{"d_mlp": 1280, "vocab_size": 8192, "attn_scale": 0.125, "parallel_block": false, "init_std_o": 0.00583, "init_std_up": 0.0266}
MLP neurons of a small language model. Each row is named by its layer, matrix (down: output weights) and neuron, and shows model dimensions 0-127. Each number is 500 + 25 x the weight over its row's rms, rounded and kept within 0 to 999. Numbers have three digits each.
After each neuron's rows, "raises" lists the tokens whose logits its output raises most directly, leaving later layers aside.

L10.down881:501496534490497488551463512500486497530493452557519467504485458511494464556483519473485463526500519503540513540498514517521508535528495486499497514472527499464528463502532519486527451459474472489541516497468510538546507527486443521516510508488517494467456505538478513486559500462484525501540525494474545509485516495537514474543519495454482466525501513457536541510512530498516516519508
raises: "ardo", "art", "i", "ese", "zi"

L9.down341:505537498489469490540474462491500512495448528473510514462447478484513512478545570514495469490448479491471496468501471483501479505492521507521483503488503480506469535489508456485507496499535503512516533533500518500486488473500513473506507476465508491523519513524442469517464514511521541513483514495512517497517504514548510527512472539440516525524506544505544499511469544479487452502506
raises: ".", ".\"", "\".", ".)", " t"

L9.down965:464474528486511542457505488467495488482489522513541516495497487536524538461493517515521535499498509458470509495484495502511490486546470438527482537538499504524522511473508494521489466507459552492519484547521481489478462465496464487498489520540452503540537494512542473498459537543519508527511528515506527510509543507506501503474513503518469457493482467487499555479449526527520483470490
raises: "h", "uit", "hu", "ault", "ho"

L9.down1057:484488532508468457495492453512534494495456475498501556482506555511491536492509516480477485515493516474472547456455519504493532511499515478520454529539425512491506456497489502482528527468560494495498504495491486476485464493493484542484491524526499468499524481499488517504529505530490468488528466507498490496523498516538487505490493494481549521477504517498517486501532474473515483531514
raises: "ich", "na", "y", "ims", "ward"

L9.down920:491534477472475492501489480467503525541533449479468458491489517483495463508474495550501530494476519485493494488541531500502526518479471512518465462493523487497484502535500503565538480454538473515506513498483543541517496466486499532523505492439501494450463513501517485455438465509484476475498481492497504510532516516497531518489480487467535492515502465499497535496452500485538495524509
raises: "able", "ability", "ed", "ation", "ably"

L8.down1046:529483494485508483495488496526485490486484517489532519489519524435503487508503543440461516528510502513465543499506526469510496498529538483495525512462491487486461527560487495501520503520458488485500545503493476521534466479525513451492491474502512483488466518552484488521489513506522520520489527534472506532512525504502485468514500488471456522473475511480491469451480523520480487526495
raises: ".\n\n", ".\"\n\n", ".\"", "\".", "\".\n\n"

L10.down1136:489497479540499521553504467485511457506549478506511485509503480481504482494467492533471459489464560499480516533498531499480455534502469469438463534519500475534498485516491515498512490504518470502482486513526510542525485446539530527546487501494518502486483507463502520528511531519513499529476532489495509486499529514498500492537482478497524485449497508480481507495507488497485505492564
raises: "ti", "inus", "ula", "ore", "rice"

L7.down483:541484518534489447501481484521486491532518519480520512506484494493479488510481506496488495476529501515507505494533514511511502479538495501495514499516474499460517537548487546510488494481485476489519488519470487502480462473534491527546458490487488477511474485502519471472538489528491495500448493466507509486558532480503481517477479483470476474521502455487521498454504497505548474536502
raises: "ties", "y", "own", "age", "iques"

L5.down997:495535499446503441515518498537510538514484490477504526528539461500549478517525513513546482455517447512525519468488493501521519512526442486526505531457488527488513491509475481501547534480540523458479460473509484506476481517551517488503484524485536497489500545490494506469495521448493492505511493483461508496501511451495508470449488511506500492499497476503527485492500469501489518507502
raises: "ended", "ered", "head", "aged", "ped"

L9.down1079:479549514507510479459492508450488496500531512450538549573500450493504545494529519478568510506517498490534494507485499505447502507497509481498491534474496498504502507466484528514501531476500513533546561545474501498518464509472520496529492530519532475503529487471479481488466512500526516515476516504553494506519505478529475498454520532529522511468493446520436530494485505508459478498494
raises: "’", "'t", "'", "eed", "he"

L9.down942:521531502497537510507517472479466511487496514496518521485474496544509481535505495514549524453503501532484523530519510511500510537542491489473493471492503542508474503468449507532508487494490535478469444521469499466509452482488464518514497536485490481494501493488532518507467486530470511520523532513463437529484489475528472559488519513524603555465524496500509506500500470527485515455487
raises: "and", "end", "ott", "alt", "ando"

L8.down282:526506516516508530514489485500487522506473498524501529500495489486506507504522483543468532487548524508450504501523484470482489502499504471497515504543481488470554492510509490501522457478521536489484493543491491516464506479488492506476501482479537516481531485522491541559471569497469498479481455505529509536493513523495488499501510547476509506462490543440440477501516517466541492497524
raises: " were", " are", " who", " include", " have"

L9.down274:546517451478526548494501493529491532493484486464497480510487497477513483482504503501525493504492489504494515512525486487505533512503516481459478512483489496518505511482515515545473473442504525496503509483438480499515471530488511523532491450539477491455519470509499549497490529534500467533481465494500482479484505512521469485489543498547491509518484543506511521494574493469526442460513
raises: "oration", "ours", "oured", "eration", "orship"

L10.down593:487496478471484504499500526479485478526513495475493518474511456497515507517499558463507497469488514478514518521501482509504486446511535493526508488516494522479511527477524492435524498489499536515523494457504473484501531497471503521581490493526456473499521528545559495509475482478479519514499489524493494480476493471495465512494498466531461478533489476461504508512494552516481450500515
raises: "h", "view", "cent", "fl", "hu"

L10.down664:499550504521481480507518504502535506519464502542517500457529507506515518540441495471505500488468482516473522534441497571513509514546515487504444486483480479516516456505490488473547520520527445502503511511486575509500490516505563536452527485481502529482491486481525464484501451516455485493531485502462497476507482535518471535503480474494486501511525510504474475478463513485524506506554
raises: "ims", "ennis", "ata", "na", " attention"

L10.down751:478482461517510511498503517494479481509507523488497473477505509519470532490517475490462489497518522492534528496511490473500508518493536482525493521545487488529511526488529493487526494449496487522476528481455514488458476488456471482520499451505508495513466519476536507500450518514485506478475484475487485525491514523469488500493450478438511463508473526414474479523501481510523561502517
raises: " were", " include", " are", "lav", " association"

L8.down606:529509518492539505432482527503451474567477486476470524495466534438526507513467457480491490506500473505500524444524499487467475501495492509514491532510499526474499529495462478487532493480495528555477543529532523502504476465515491519529507481541548508534483512460511473487507555498498497532515513515510517499550532496459491494499442497501524451480506525479494501457453544475520479522461
raises: "y", "age", "ages", "cy", "phy"

L9.down338:502530502483542480485480493510520488489546523497458472484467509508472494516477502533485491515536500525500505492490497515521498493487539482527520501496500481471528495517478481517468484479490527463503457502522494511518479455499509491550478553500538503484549485479475530487438489552461552497517486499502475460547456522534495503494506464535539490469518506455510494532500480492519539505485
raises: " of", "ri", " Of", " Other", "sey"

L9.down1179:481496465505505524558482459520505492501544517482508520489515471473495563510496491497495483480503481505483513519511475484509480485467503506550499515496476471505514483523509506532530532530514522463506519495491521522504457515546482474484494513489518531430549529502515528548470503486543490502491471504511507495526487483525487465535525518431471539466506509471497524503520497464518443455507
raises: " include", " such", " allow", " have", " that"

L10.down517:516511459482505459516515496526469452506527528454501504486495496470504485507478528531479474480520450516514495498495552528504477479493519479428534537498479544493495468480461497517551475522533481486487475503523509499515497464496514517493511554511524503511465532519475461562458525525546498482479522496524454492522499533517493505484478477443507532494511485476508506530523487474536511473496
raises: " of", "ure", " Of", " direction", " at"

L9.down1254:499511510512498491498486486463537477478440499487515510534487491496515559537455528472509512529518531542490523490509482502461490453519469520488492524469526467465453488519506474503516437532529505536487454528529509526507480529472509484542463489555524509491525490510517463524504489465529488538511522442525481479478506473516483511508526476422519485510471519483483534508519508460471494539522
raises: "chen", "ie", "te", "t", "cha"

L7.down1219:505485473486467508525499499514532498505478467533519505470507499487482529514501551466516524492493539491489537489511506466503492541526451484468494502478507544476488455498487465479514484518522503517527477496508497556485520472525448477536466520537505453522523527520491497533483482494453488515525501492508439522482503478500493514504510490518515520491481538430489514502510489531517479489515
raises: "t", "te", "ty", "ten", "tain"

L9.down44:493497488524494523524477447472469501525518507471517520521481505554494496505495498438513468485525516505483490486544489508489495516509469460485507548449513513509527485446503514517458531482500519506505495501509540525499501496514489493549494491509532507508498463488504518515506510503461540500455485512485513490488468506489503560470520470468529505474510528494481540477483465495469467507535
raises: "'", "’", "ons", " distance", "ingu"

L9.down1141:497541464502465509473485473507475456530502547495533513502506498481511474497446483525493548497475480517488530494483481477452532466500507449507548511491500513545488459477483551488489486533481482503494511500509526511480484510453508507510450490489535454510466470537479491497547507465515563520485482476467470555493465536489470504501511482459514490513543509505488484513490491500511497496491
raises: "ises", "izes", "ised", "ized", "ising"

L7.down167:482469488460450510530493494496508546498513518489468504549485472480503493495495503455470475486515496481488474471543505482485495434484526490473493492497506444459501447496486489525482550480499542540497544517555524521488489523512478505490507489500556523483498491475506537477449484486473509517451537522525493559489466539482518524492469459492471497459568475446503512528526499491480524452536
raises: " as", " there", " in", " at", " on"

L10.down1009:497509477497571492494474523511487467467510493515486518509468497558491464484517483500466479490504479489472476499529480505496501457516528482536501544435512516533502512482464503476470474498455494538488499511478535482474531485503505495516526502533484466517435495527528525503532506494462532482496494485498495531472473562519497517510523474461497518499526505459513520489488462511454498486479
raises: "ized", "ised", " for", ":", " word"

L9.down1062:500518506518538497493501490495526497519509474536505512484522475503515487483532526474510512496498509524445522488477524478520522526567496512482543490457540522526501512536497511512498493501481487498519484527474502506489550411481486504536505500455518461463461546540510462477492468477522488524517466518486466499527479482504514498475481483488523510530494458496509470484485504457463562508506
raises: "able", "ably", "ext", "O", "hed"

L7.down350:519490539485491462525479492511484513513461501454507506486495440538560478483466485530458470509544543500481512475468533522464541506484492504494534538482518548498495459441450522489521507520497506477495519456473464513488498510533492484508495483509514539498515507516537540486509494496495475491528551456549517507482485490474530524501493505464536484518498473503490509504524489505506519453465
raises: "pe", "man", "men", "me", "pen"

L9.down3:469529518490504527495479526500470517503511539485509507517474500541477489499529505461538469543472510459499511504472517512474482493458470484507481523475511506464494519467529456473456487494519492516504483560537472517500459470464430476492475492477500518518479509524472479481496518454442500444478493487500533514515507518523506520500497506441482508495512469526471486496517462494514493482492
raises: "'", " l", " la", "’", " c"

L9.down100:521468498477501521514541510536514502499470479437489477488491510491490468491494478497500510428526483478534511491526465515486491534464517513492529502511488532471490496520461507502469497514537491501509509534473489488440536495514546543518508521456511519506510527531529550533523553537541460457484499499476510484494469495485459509520480470480490507466491525486547504481479502520508514534472
raises: "ics", "ical", "ically", "ic", "ico"

L7.down899:514494469506526503514515474487474472554501505483495497500505522519535457496570519490494541526494500521546511533490509537489477487534509470488533519445515464490562498508517496475501526492506517512521537541471497451530506501466487490524477468493494477474487507547474543510506523513541513504479519523490496521499464521495469492486540469550461454497487518492490545525529487513515493477495
raises: "oring", "oration", "ored", "oured", "orporated"

L10.down534:516472494514473512467504499489526484543493509477535511505488489510422586531526513451510482518497505440537510489486523506504520491500531446492505495490494544503524478494495509464528544454479553455550533479528501474464505521492434505511549493528503477511489502498497501528522483470531528504440515498529529497514470514505552506492486510444504451496452502545486500492478447496472464518507
raises: " died", " retired", " lived", " respond", " graduated"

L10.down227:505515487516458505512496486514499504511521517506485522522519544467511500525501507487533462477533511560494492484529488503494481489507495539447550523482452522486496475502508515543502496501520494524468490509489515509530523517506495571515491498514536493480510553543514480520475458508499470484473481493465556516481505506469504507498449488438482497508473520445473497519436521525510507497460
raises: "ically", "ico", "ry", "ica", "ric"

L9.down1002:446476484481519456464450519479474527552526545457488504522499518520477489521497522519481511485501514451482470441467506493523503507547528485516467524546467496509483533488529492508457476551438480516522505461519490548491483496485485490518499484484493492475477547469521550496524468497486455464511477492499522501462500503497514550509526508526529470487449496462530509526519485484481494498483
raises: "ities", "ited", "ary", "less", "ia"

L8.down767:506538509508492538498495462500495487497473477511517519525512473477522489490524540523495492437478466520503508533473481506527497498513519505485493532489506487538518521491467488535512515498505508494509488499544445501559527525494491500464461505479475476504457477478473532503481488451474515535541507486528483514497517526514512498484502480454499501555449481500479490569461472472485540522524
raises: "ed", "ived", "uck", "aged", "ped"

L5.down642:483470527441524478479490485501506465502526497520503512493464525491473475517486525529520510516513473462476472499524478513506516450477525522453488526432475535500500522525483491499529486508487515463530490509490502516473542504474521498525518495466489503531481522512480508471470505518522514503568488501481421486511496497448461501492488480460513524494488524518512500505465550501492513513509
raises: " of", " Of", "ession", "ervation", "while"

L8.down284:487478502512486531532542477533462504553496466478526482499470466582516504495502517510468457475511472482472514535486469505493526536467462488527550499521520556502512507529494495500460533476497492491500530493503532469527521514521465513499530508574517504485533474506460519477504523508486535451493510524513484482498493504532484521547459473537477505478456482508494488503483514524544492495501
raises: "z", "ö", "ze", "ł", "za"

L8.down825:491466485498476508490500478487477488593496543458493489519484485537443488498524486534516489487509506515497485500486517492515456471478520525477526539486494477491454471433526482495457514493488469496529469530480522499529503496509506468552479472520504516495505564517478540500512506538513516479476535519517509527516513522487496454477486538511529457517490487478495537464515508478510493487472
raises: "',", "'", "'\n", "'\n\n", "’"